{
  "num_hidden_layers": 12,
  "hidden_size": 192,
  "num_attention_heads": 6,
  "num_key_value_heads": 6,
  "head_dim": 32,
  "intermediate_size": 768,
  "vocab_size": 7324,
  "hidden_act": "gelu",
  "norm": "layernorm",
  "norm_place": "pre",
  "norm_eps": 1e-05,
  "positions": "alibi",
  "qk_norm": false,
  "attn_scale": 0.177,
  "bias": "all",
  "tie_word_embeddings": true,
  "parallel_block": false,
  "init": "normal",
  "init_std_qkv": 0.0221,
  "init_std_o": 0.0045,
  "init_std_up": 0.0221,
  "init_std_down": 0.0045,
  "optimizer": "muon_variant",
  "learning_rate": 0.0104,
  "lr_mult_o": 3.0,
  "beta1": 0.9,
  "lr_head": 0.0108,
  "max_grad_norm": 1.0,
  "warmup_steps": 200,
  "schedule": "wsd",
  "decay_fraction": 1.0,
  "decay_shape": "linear",
  "final_lr_fraction": 0.1,
  "batch_tokens": 65536,
  "max_seq_len": 1024,
  "doc_mask": true,
  "train_tokens": 514500000,
  "max_steps": 7851,
  "dataset": "wikipedia_en"
}
MLP neurons of a small language model. Each row is named by its layer, matrix (up: input weights) and neuron, and shows model dimensions 0-191. Each number is 128 + 24 x the weight over its row's rms, rounded and kept within 0 to 255. Numbers have three digits each.
After each neuron's rows, "fires after" lists the tokens most often just before its 100 highest values on Wikipedia text that the model never trained on.

L4.up80:166108162117121154085132139165097151118115149113094164099130143105140148079100146105158136108143113151134156138122163131156126169135123105131123167080139160105113175162091105095146110125122118142136162138158107108136132136154137133138118116135133125210164124149133096176134090128139134132132152119108113119092088129117157134149120154137149128133093102119145142104066116103063111118124144156115127147148091107144112178101132152124148104151136140132156104136133125105090108194140140142123110107145136112139114100150095128147113087118159122128111115087068130136095152157127121141
fires after: "olog", "bi", ", ", "==", "it "

L7.up545:135117105122128112117119122151101156136153165124123167116172141116132111117113125094098120111114126130101189144150088104130122110113150134141119098083129111137152125138146135129117163138166120148171096151127110139107120132127141131152119128154117146146098144131085130113147161110104122148088201155116134125140130119113106127129145102205105132170147140136145133170078075106104158120103150122114141128115091164162083126121125149102094146159143115123144089072117113156103143095108107134131157139104132131189134110157165165115136106108111134139140114096163108124130143051127157137
fires after: ".", "Ne", "e", "So", "ne"

L8.up640:118154143115116140126116108157176099123113085150154141115103107133110158096064099132129122108105089162073149177110101104112189130125129133167111114147136144124160120103126134094146132160130091136177138129108125106132149146148076089103130136093107127110100134126126127111129172127125138086132084139129153122129131139152111085144112120085115160120137172108121119088142126125138134114080136141144181090158106137176098163164163150132110128184137128099155133127146102165103156140117135119134123103111135119140126163119160124154108097109151127144149169121138107106127097123152129173
fires after: ".", "K", "\"", "or ", "om"

L8.up202:109191092112095140125158147093124131129106153124099116127147124136143105080140085170162139163147093130113133112162106098109084125127151086091153115181112148127110110125089133136078126109138121127141135145145128138120112119167102126095158117136133139172137150149157133132185136130136174076135138092137167131103094123144082149087128098123162100155117142122178119141130131094114162092123144163122182133116127133098139090154122121140143105125088128135123123153172130153136144159127112090104128136116149124150129117134101115091095099153137127147122179158110137159140107122101106156
fires after: ".", "with ", "at ", "an ", ". "

L7.up666:158130138122110139094122152172120117118152124205140135141100150101152140079085131137163098124161127128134161117161130174140153141144164158094130148109117098114123125123100149158134136083130156123126171138111089124169185121106118174066110137121109157117119113140164101104112144135117159134120132105123121138160128110104122083141142141108147106121110129151100124101178110080111139142153077139165147097131134126097135162127111111113143146147100127092140140114108173119120159152105136161139066134160132122154082163111128136122128118103119137100099098160127125084134142123124137105
fires after: "B", "1 ", "2 ", "3 ", "b", "1"

L4.up248:144147138138128069100151148134182115143147076110148119140075128176089109126134124141138133133083126112166148143115137144093136121150084131161107111138105145123106115106129162102141126141087135199130150104160139124153086126152113160119131129127148158123115091156103157104100192101133110128105083135162107142122123161135139140105106148147174138125131093153118161124173101098137117096121117110134104127096137140157125090130133130107148174076106117134129142168115117076112105145156099144147123135127100132157124117129129167149180177122125102145109104116123118157127140136103110125
fires after: "=", "was ", "\n\n", "grew ", "- "

L6.up263:116135151141143133134117113113117063124106155144178148128094141101108130118115113121120136121166178140117135110124127168133133140109153110171133138131133176123112191177107146089118125092148116067122129122153164121126126102143103121174092148145131140141097137138109171146177105126106152076113151135139104145119099166149142145152085144149129176134157120124153124122117113140152061121091120103121111133195117119115090149120102104096135080147139133123121160109140131142130126145129105154159094112107141164108165162125154119093127060129148132123114115154116112110137133139122142118
fires after: ".", "201", "th"

L4.up354:106104179117107125134127148095103109064162162135144142132123127159110130135123100109183115147154134141127110091121149169144098108140144130106099119119099134107095134118156139139101192183134126164168160148121108121103103113122119157120151116132088086092162177123123151122132124138132162101170144186146122131149120068113145163109094137150115139127104161118114115114090120168140106102117119121156098131141120137149123125149123193160118106122128115167106130118102127162132127150182108129135169107122113088153133132115120138096112102122104095162132157101108145106095128113130102142
fires after: "New ", "United ", "Hong ", "Id", " "

L2.up350:144134096110116155131142124127128120110146080159130136130088120187123173108126097181136145147078092109128113134110139120131097146155111140112155151141160109132112131111091087129126080149156137126156118105133128128078114132109070165102111128113135145133151127149100105128105136128110129151142120109140157117134111147150113153117070115129120109128119124136156122091115100123152188125096129137106127125134118096099132124116117141139082185158136126129123135120134131161137131125151182161125189151149139124154102147092151114123200156189117156131121145126126115100059125096164139127
fires after: "In ", "on ", "in ", "On ", "Au"

L2.up665:118094104147128178138170201104136120138143059129088130100111107155143129107123105107082088110147141111149138127075158125112123114169120146165150086131141129124132119128159180137118121145083093168142090086094106157155121122129114134097133143146130095160139122130140138177109120153117126102081147151175118129142171142103153148125092109132090106142084099083114118163148148166131134121134124139125133113132085150138136120155168134124125147138116118127122143129142146140090112122130115151147148104152141097113113156112143130126143121125151131178091130149120095120172142161088112118
fires after: "is ", "was ", ", "

L6.up514:093150144095123102092113162133142126119133122145144142131145166130104159121126130152169102162105141166125128138133164121087112144146159128105128094142151099098096127113117120096151108145164128195151148110087110174122145118121126116104137139160115130129133099174122149093143173094157168093139139141138141086102128083120115167075090122115135114134119110116119168152165139105139109124128146112132129150106136123113184149126097147162109174110151111138091102127110167159112120126135144113148105175089156107126114100128104118072113120153138105163164114145129096180115110129141095137
fires after: ") ", "has ", "ron ", "had ", "- ", "s"

L4.up469:204113121156091146131095114117047125105127129188151128153134170104115127137103130113141095151096093061098153157140141083161156131104133107131134114127116122112108121120171153109102132183134162150152152100111121116131137132155119156095095130151146169133155100126105120139127108118151100130167148156111153126122117128098143103108136127162096153124147093151094129108109152099109094158138135139142104135133141149136133103097090150132137125112145166122149147119133143162125099163124091135130124121103158076143124122107150102136136121123141091119142131165092159132118128174095149094
fires after: "| ", "— ", "the "

L7.up212:132160125132098134090126171146076155091083158123120111120141147153128191104129154120123106155100106126134066163140120143117153148115131147174133124153125119101137150160099118094157167157114123140134108149130151157150111117109121127136097130158167150081134130152128151127110171086128091140144101137140117097130096136134089138103102187103118139099145125114135123103099122139128134143077124129114120112142118105131127147134141121143099130124166101102098145126162102137166130126139153133149069118141157114083126128183156126111116094119132127181127139167113100160100180080128129099
fires after: "ch", ".", "and ", "ock", "ic"

L7.up113:137115158130097170125124132111084104133100137138110128154122122129107136107139084077119067119104097162124119108114136153133165096110141154151156147113122131109122134085162198141127127118115141155139131140114113137180107147162160124136139166121113130135111153119136216133142132122109101090148084098143141142109110150092107118118117047137139176178112137090100131146102154116133126124102101105124151128138157159169101075108152121142145127137116135120089128103123122134104143147124148098148142143141129104114141089131119118136153129143176132167146080112125114120139163139131157128
fires after: "| ", "(", ",", "is ", "was "

L2.up761:117128118143101138116098131121132102130133089104126149164109107111145120118110101128113170074090140139115107120096125157113133143132148094118124169097117172149138131144108137117150166126101105103134141094123087113125092121169121082150113129145184132190137137112114129094156151070131143128089128109128144123142087115122089138110107094142119106125121100140119136139113094146132138142145155166092122132162154080164105116137143090129150107144148123163177086152167160149129121130123176174107111135160167100174154143158094139129104108150168097134127146172115125156122122116150154127
fires after: ", ", "(", "==", "-"

L8.up756:078105129124137134121140109128142108151104104135127146160107088116118104133137123152110144120154130090118153136144102113102139175116148138089147129102122105091147132145134145134137181157099155129162160174128160087114172142098116126157109132168139100105139114159134150131126095106158107118167144138173110124145097134092139138160122086172135126099124098142137135148117165104165123087083092115173136098105106117162136157170088114090120139172152142146129109170101098127146184132090119127145085100129119089119134163145130120137127129117151150093130139089128112103155132090160106120
fires after: "|", "the ", "a ", "| ", "his "

L7.up140:131123104134118149120142126124107091107084158169087171126125179111098114064080128126143135112134132170106142171151137124140152138145139159154075091159118124101132180153084098108084116097137105105143157171124142123128148145129116111143118139120158169128092168134117156112142111091123089105153173111119104164143104139138103130130125159139147160124150134119086155177085140134115118142138108140139079144104121129146111128122114098109136173154125147102099157127105101133112120115129142138143103091115183144120132097170116115133120074104147150155119136136148093149144126118135124152
fires after: "| ", ".", "w", "Cl", "ew", "% "

L6.up690:152122159159156144165118100130123146092120133094127116183127152098098136146143134140120134148112099136124112109099078179133096114101108131113145120136137138120112112119144127132122170095106126116131113118149106125165084101109136128122114147142130149143151151149134131114160133100115098173189136120161117150082170099085117093064131101113097128125158117129137147137123153146105199134151143130150164123086143143112128120120134151111082084121118069162106153125176122098115138115129123126131144174164148115157100143090132121128109093181108114167145142126153141135087116140103154127
fires after: "| "

L4.up182:140134143142137112174144143107148105099135126099165154145137156105134096153121119152165123145143113151128096153109161089110113161135143098137114115074140140091112130154114160085116091127120121152105119086162118114092176096077155147112120091102153146168149108142169153161153140128140090146125111092158126146142113130153084103115124102138139082123139170167116108151093163103130154133146128104154108125111078142181160105168113136091154139076177149123136091140123157155122102145135099111142113143104128120101134130122140146141163095114131127147116152154125094108159126144110126126
fires after: ", ", ". ", "m", "am", "er"

L2.up305:088101102094142171145124181097156129140135099102084125159092140143148088095085118102159163106136158102096103142083144111095112098146154138109116110114143170139146144130133128117124157135123164113113134123147142099106138120148155129165061138101138093109147123119180133117151173083102153154135118118118117150147105144163107169137108129146114150181134101135109111098109131153107140144130141145122114140112085148164164123148100133122109097153138143132112092118137159103095095141134154128110144090128106126137157124132103111114123178146147176151078143147142154136129124173101118141
fires after: ", ", ". ", "er", "were ", "and ", "mi"

L2.up340:098128128113139101118070058144130106114104094140139155121159157124106086092156144110142127090130148122138112113097168140128100108124155134102140118163140159134095109075131121170140136127109158140111166110153166075127100133140119086131135152085122156154141127098148125108147098120149130129150146138153160131119127157136116148114121062170147174133059148113126163103078146102149125126136103123110115129138110140173125190098138165131145087129113123135141112130124138133115123086140168151131130140108107115164124160147110157119128166116142129133074139123113154122155139130099134148
fires after: "| ", "Vari", "(", "over ", "with "

L7.up234:106080095126151115136164119134122155146151132168103106094123110131153143096105106133184106117127173142105149142112153093130132138127115127123063119142089105112119139130126115130137112095116155125166123121095123103168149156111148143174110129118107125101168166124098111094134155147105131166159115154132137083124113152145150139093120123140165136154133149137111116153162136112094157174141104157148127123094096154132128101129124169072125135114106096151170100150123134123107171130111118157197093121136142087114151128152165111095119085134132104104150096160109137151124094120124160104
fires after: "U", "B", "(", "M", "1", "L"

L2.up576:125151136121099116104112138093138168147104103143095130135159140116158154124161087175135100143117075143159087113095146117078097139151197127162128075153135152091136125126154145119129105110176150142128113093162135122119120119112110118127164121141168161080116100109131193124127117099092134154146130108101157107158122135175127097096077091125113124116125124101187127115110128129128117102122160141118137133113099127116101166173158105104133147096123123126140108128118129168135121124116115107134143152188128109155105136138124131125141124153138121131118158093139108088135101117172146155
fires after: "on ", "On ", "in ", "sh"

L6.up476:121151110129139138111113118125105112101115154127088101139104118110126157128138122088162102140133140110131147126105136109129129164126130127133131141099086118105152105156119108157151114164142153162167185167113132095147106150117079183103114138107099136114141121164154145100148081148105201132169114107142107116165143156117162140096125113162146123136116144143114143117131103110137146087107113137103107121142133163129147107120118119163123099135123204111107168124132102136096121155156154125102140103121140143122124081119180109141161127145105135113113140137151077134105077159155088069
fires after: "as ", "the ", "in ", "at ", "As "

L7.up642:117115106140124165131104124184135128118128167161101116135121157134115109140112119146160134124107120132110099129173133115103105138117164121158111098197142109094107082123158123125078106092119120112118125150105081133118144162123140107134139120121172078131152119126102086137111169118142123113130095128190125111181110108147140170107086168135125139126121153113137096142111139085153118126115185143093140119150155151122118185114113126079112088113143152115098141142153120106127152108170145172154119120121128132142092146137121124104136140190151147115128125106096175115106136132131097152
fires after: ".", "| ", "and ", "% ", "were "

L6.up656:119125135106121094135139149148136133132110128092118125132130111178171115159090116143166101159117122154143069136112125099111113111151082155121144142126143121065138094114131128167132133180145140123124141135131119160137103165138135143179112123134150091113129088142126111119125154086122073110156120157165097106145100136125115119083104146140108132125144073134157137106167112130151125134122111094142137099141152121158093143157151141151164164117162131116117107105124155094117170137135122147107096152130175107173131121089144132152126126108102074158180143132074125138110094161154100118
fires after: " ", "an", "Id", "Coun", "1", "0"

L2.up487:176152129115151120086102130158167127097097168143153132120159155125120141095185137107157117152103106121166120151149114110167154164104149161125139105114146127091106104103134117129115095098142124123150120092165131180109111134119165104146115147099103092125089130159141137160129113171110138132120125133136126152102122123143117131145090116146097124129070103168142140111125122121145080115141099081154142142108090141176161133141136142109114101144156114118126101183099094086139161089135114134121133160174125099137124102117153160116129166132150118131111131139113091111131142101191095129
fires after: "| ", "District ", ": ", "- ", "the ", "."

L8.up114:114092168138126162092122153118159111118130138184109106090135131141098156145109153117106147167086172104112114145089109113139103141137146134102164119130088099158125118126109118117083128159112136096140133139140136117143117135130155108126099168104162148143128110111088103134170139125125111109090122107138099157110119147154141143160122120108132148099070156131087118104142162110122119123174143159167092143153079116134143131108152110161121124095137123154124123089127103122121126097117121196139129133142130103110174172122161173123176133132136126082096136145105099173147148170100150130
fires after: "| ", "No", "- ", "Z", "v"

L2.up582:085067129125147165114108133156097164139143161121165138117117085113164117120118139104081150123124110131158128158116132107125158115124119174092146113147108122113108151151123136155081112115132109097138175122102155151067101096107156143107147120103055092150123180129113112133116130112178110132123121136144106085139096145146138149155178081122134144138129139114141183121114138175118122151155129101109131131121149105103148165132108124146124113142134125122154111140073088120162128155132139123097151123124145146150118116122114127137115105112170125180121119168132141091151125152100138175
fires after: "| ", "R", "as ", "F", "L", "D"

L2.up18:055124147151163163135146137149081147119155102109126151119144126135133139126150127133138094133118137104120095137134123086122131093118114093156111150158102135154102135118154137113127117162126115112127101147163143139110111149173128121096106142136133161091145100093113196137096169139157121107107136135150156118105152097151139135128124133108130143128107166092144080143122144117125138128133182093146125099144115165052157079170169173120115103156131135145127089137102117127153141111111117153140134116086164117110099105118116110095137120131175122155144068128113132147154150164104152139
fires after: "| ", "was ", "- ", "=="

L8.up164:132133118128127141116157096170129165094163094120155105105115137152130145150159141089122145184156093109171126142107116140193134125103142143159090116127129133098137109092170105106166138121145126144117144106122134107132149107089154129122190097105161128118157111089125122101118134115108093111087126166135146108135109151099154141182141127125138124129133118098141148112137164146086153115102113114111174119148170145094141156088128150086126104142152107116124121127133115150089117138172076120132111165105113118142104140119156147112162060145107124123096128157093120134137107082117128152
fires after: "| ", "1", ",", "(", "was ", "."

L8.up423:089118140115120098168102098143151125118088148136116128122098104148115064104133138095158159174110096171147099106159122129130140183112127129110133107149172132158108142120124166156119080098095080124128144159144135146146126115121111138107153132102118082135115145113086119115141111141129168134128089116113127076151150157121123151101106092119177140144181105097150148157143122132126141137134134124163162078150122115142103115178140142097151100121135141151126131160109140160111092138134110155123167140123117153154164107152084104124137099113128150132140106107072156120107108122152113167
fires after: ".", "(", "| ", "and "

L2.up417:172116154089144170148092164154101089116140131104169102114138109118166076168130133135100140132127123081101127086114107103159135129149145142162099140124199111126169128128109095112119126155093161153125126142107164148130125138147131099157133066130131110108137154093151140159150088142111124148104121144104137108102097110128141123076088143151129177149148147196107097119171121097122125110126122147147159128146091124092139169129141157130117097135133159149122125150094137130108121136112151135140153128075116092135123119137116107148121121163117140132135127144106094170100097103138132123
fires after: "the ", "201", "202", "this ", "200"

L6.up521:144127115106129113119143105166095142089105118114133179135110118118155120114162133130158154142112118138168114079132053098132128185153117089131107139145088148075113139111123162147139091164141093148130108115147106139103180130134126118149125140137115104115157087151126150120154122122160123141153134133157127119141104107122159150107107068168118114126135159120171161103137131164129152146119114148105132174074147120139123137147150192109130133145096123151124135125117143128125123130129160135126128128099145174154148086158109120067118121120113114147124115122165139070080121118091098128
fires after: "| ", ") ", "S", ". ", "F"

L7.up435:109158056111151125157067157095142130132128192155124114100131093139123162063139144122087193133087151162147132134119109154119140131122153109167117130136131147119128149120123169076155190086133140132167087130180146117119115098130124112121142147097111154112112154115123142146087141156103124107136140115125090125105114123143120158117106112107147138124168133117151128128089102132111098143133138158140145108130114154090130155136105133114134156125120108094104133175118106122110134139123130125126148132140117101143132127097107098137131137098146150145088162112134097191123114150172134167
fires after: ".", "w", "W", "ak", "z"

L6.up354:124133182125108122109130076141096122135146182131142116102138114112149108159152128117162114128140138141134099155151109149158109088084112082114151136147121112111118085166127128089124121096152127146116113160150113103104153154122093147125129141158151140155149077145161151103149130084127163183110120126128114178120136158139092153118093121166143141141099161143141125094110069127081094134148152088123130122163141111158109124161082122117116147165154098113105110155124144117126102151082144129150190140102081128122106126108093126134133130169128120142110133191139135122137125124128114135
fires after: " ", "University ", "the ", "of ", "201"

L2.up497:126088141094108168153152151148124125105100149108118085167135122148105126108120136139096151113082121118145108116127136108094122162143178140122143151126099137108130168136121116158126118128122095178097141160176138146129101144113120129108134169141157135105127103197069117149092138091123114143097074120161126102111113151150095121139131143098145106126088095122123124113083134147119141126109107147146139143130127134160131151121156091149201107149118177122152092142111104097114143137139106147119121116135120135118183135132129116117161163107111171147107101127188093119117085117110158132
fires after: ". ", ", ", "\n\n"

L2.up683:137113154137103121141081132158116156103127165140127098159130108123110181124105135143146130163128146089133095134121127196117140119146148072109142129147106156101132144142104142139128153131157172150085146121162095142092118158141137102166146137132089135167118130143131159115146146089149159113175150124133176100157145077121110184111163124143134127147160072131145125094109102115121117136133117127105110086097103132144117116093127089150152136143070128137129167123124149100131130135107139106093101098121118134139132125127091125110178128129086174164153114133128121098100105086120135117
fires after: "and ", "'", "Wh", ", ", "that "

L4.up425:172143186132131134139106165138146119149125132131111121138094113114121138129101131120109126144106129108129111154148100127144129107130134110137104169075152122137149089138120108145153099114112152115085103116132122161153143154119099150147152110131148096153160109132140130112104121142133175119118104115109150182151132146140139154157136103164114091142128101111133152106129162090129117098088124115044158160129099156079122097134078121089091093138151111126128205124140117104110089129156149139122104177117110164161136123145194117123139112127157140128114145150141096147125139167115092126
fires after: "| ", ".", "–", "×", "-", "life"

L2.up328:115141117112122121125124122141127130103131103145132149151106111100128153111181136106073123119152115136155140096118111127189115091124119129173163152106094129169116100104091112115119097171140137124127145121108151116095120125147118168167128133187153087164152130153125152181079164161144076122140108132163117129126160096099135178111166116164180117142111088147121145114160146126153160101100162094128097095137153088069144131095090090109139126105142118118120135127133098120156115142133131138116130119122145121154129114149111135126128141137131144156075136143115129134140169152118142084
fires after: "| ", "("

L4.up409:150140151086130107122081166135136129122124108183132130102111120141160122153138106085152138126134144120153094117124174132089098104134152145142118158142150141099155146132130115174125134105135115125155090088110143118050122129117104091153130123143111163107108146114142126087158126155115148103127124114144124185126104149132147123133138143141146133086138123173140133073074124163118156104118128146126091143136122114155136155129123138197136128148162149133124145122096099103152101090091103103112143143154140079154126089112099112103117161143136134099086150128158148106095115118186147136
fires after: "on ", "in ", "Pap", "On ", "In ", "– "

L7.up641:122114096114130106145117154109123170115101125135119179150140176130126128180140138121107106124127113121167140140111157106132126148156109107193122116094144150131125141109147160164106129107133136125142127128078143146121108121118166139150102131145100101145166195156096146154155090129119116137133101087154116116098122120137126089084158133140108114122101091130175126144098134084155168098163121095118132092132107113173105120118108168086119151092128085137080121138114165152113146113161144122147153108100126104174117145139140136155127132084106140156151116114129120109097157138128064131
fires after: "| ", "s", "n"

L6.up50:127130136120135132121118133116137100120118111094170125139120110065144116120155080158147141135133105156133131116159140169115165144126135126136125123105122154112121117149110139114100131111106151155088134085141135158123129150142129126086143111176130123129136079159137130128097116091138130198110160120117134083115082139153127135117156096129107091141169087170138165174101154175132126145122127095140179152088102126137105141144149102116168173087131174101113102088124098117131121142127159133098118133078134136118102153148113086144124123115110144129090139184140129159173160105116148137
fires after: "\n", " "

L4.up670:112113100113112110130109096124171114164085143177145106154106151114136125162127113083115147107122093129125141143113167149134129170171112130128156148132128170126117143123158148116079119167121134154164139132109126119151097151169157144096118141177141107102113104090136178120163136164179134129105131143128109149198131103141109126120099125158139122136116119156133117099105098112102100152108101141105090074117129139115139134139088179115107124150109121117133119099130160091103126137128177115132074132119092144179123120140164090092123103151133119145148153109130152137152119087106131138
fires after: "There ", "there ", "Mc", "°", "″", "up "

L6.up302:116103131161142097118134140175151162141140126086158134133122145103109170133104083150141119141100080114146129150101128156146102166127157095161156122130144147095118092109140069110128158127108120120129132148117091156143141115146118129144157088123143075139126139153137122100132147129122133151139101160113134088143139125112089130134112118171130114131138123156146120114113135148087153098121139166194145077104167146150095145101112155129090161129151095159107126152117138117095113101114135144102107144170156095136147100137115110107078081101175153097161147127164081144144099150134124131
fires after: ".", "==", "==="

L6.up30:136141174173141149141114139128150133150097158100174153124107111142131176150101114107125127118139103176128132109112133161103118158115112090160138102130187128129138125107110146136148158093069114116141123152122130132136138112112133128142119111115133162117182155130133125160130193115143166090145137143079122123140142128099127163112085106102120134096104081126151155106103117107129117141147179150149120135159138102118145148126160160114116137143168174144166110128154096134127125145111115133124121108103184123124122088088101070093091099122120107107103120124138127175137110082112108163
fires after: ".", "|", "==", ")"

L7.up570:134112154093144160109156126129129100084112119139128135146126132125112141159123173119117131160111096100143098102166089106113130104126156128096121162173160107131081104041138150111153167133087118118074119159156127083131144121149134104095127126135109132120136108109131148090089185104149125137116112136131115141102146128110073118167167072138140122120134133114161158160121147149148172131126161143120120149138168099168127102131156140139137100130122138125141126136094112156121129127090120161086157119149133135141139136100178107164110131125105095158146121135105092117150129155102159097
fires after: "d", "r", "ent", "yr", "str", "n"

L6.up504:140173116107118172156119162150105098131144141112138133138123107137170108122140114149119164128139134173180145138104058128178151071161145132123101090130098115086148109152137107117150110121131121138138101172117154141132112131119135140100126104142141101140121082093141128156154128118173098086130129157093125130125106148146133185145107102152162138124125117072139106116118106125126145119132154152163137108127155158118100094077110132141100119124092101159147112118097150106143196160107144098153162115139159103156113144076119094103137133104141130152139136146109145114114095102113138127
fires after: " ", "201", "202", "200", "199", "received "

L6.up81:119155121126093149119090145147094105093146142125109119109129113112135126132131145140135146142153101131186109151141137128107134125142160186157141152075111076156124158161069174138130153118131122138119170180113139138141107156128109164116144131148118122134112132118135111150125130094080147051161153141139110111157159136153106173089101130149099171113164068116120132085145129105084142149109109118143113117142098133117110131134147098162127067081100137121102122110128113136119103141151182128107117123127090146152124103115096153130122102137142154139102142135148121123110139130156162125
fires after: ".", ":", "201", "March ", "April "

L6.up42:124171157152079115107136139119109142120129134104133108092114130132115135156116091114144097137136141143124139156124137135101137125102145133122115181105132170117108102157113128091143103155115125118136131130120182095098145138117148074163175162171111135140083076111139113135097104154102143169119153107154148100149115098107151135120129143116178133135157129137139111102128098133128113109105093146123149142157095131136110142113160126140119079146122139129079142139145129138146110077114176085143085156173128110143150113106166075089160142123166099089105124185145111128138177124140134131
fires after: ":", "–", ".", "th", "m"

L7.up439:118155118104106149148137136102099143123119138108171111103139117151143125187123136133116132133128110105123165142146109125137142163108168158117103147115150139120166136177115160131112115148090121150159128120090168143134077129098183138148174096149150135115120130121128136112123117106075164110125101129128169091134101129156100114085109138114117135127173090087121156114142127107122116179104106132123157158136083099094094149160104083140127102094138116115132085154167105128127121106158175163129099134132149110144157075128104112112119115110196178134134121147135113127132151097128126124
fires after: ".", "-", "G", "g", "Car", "th "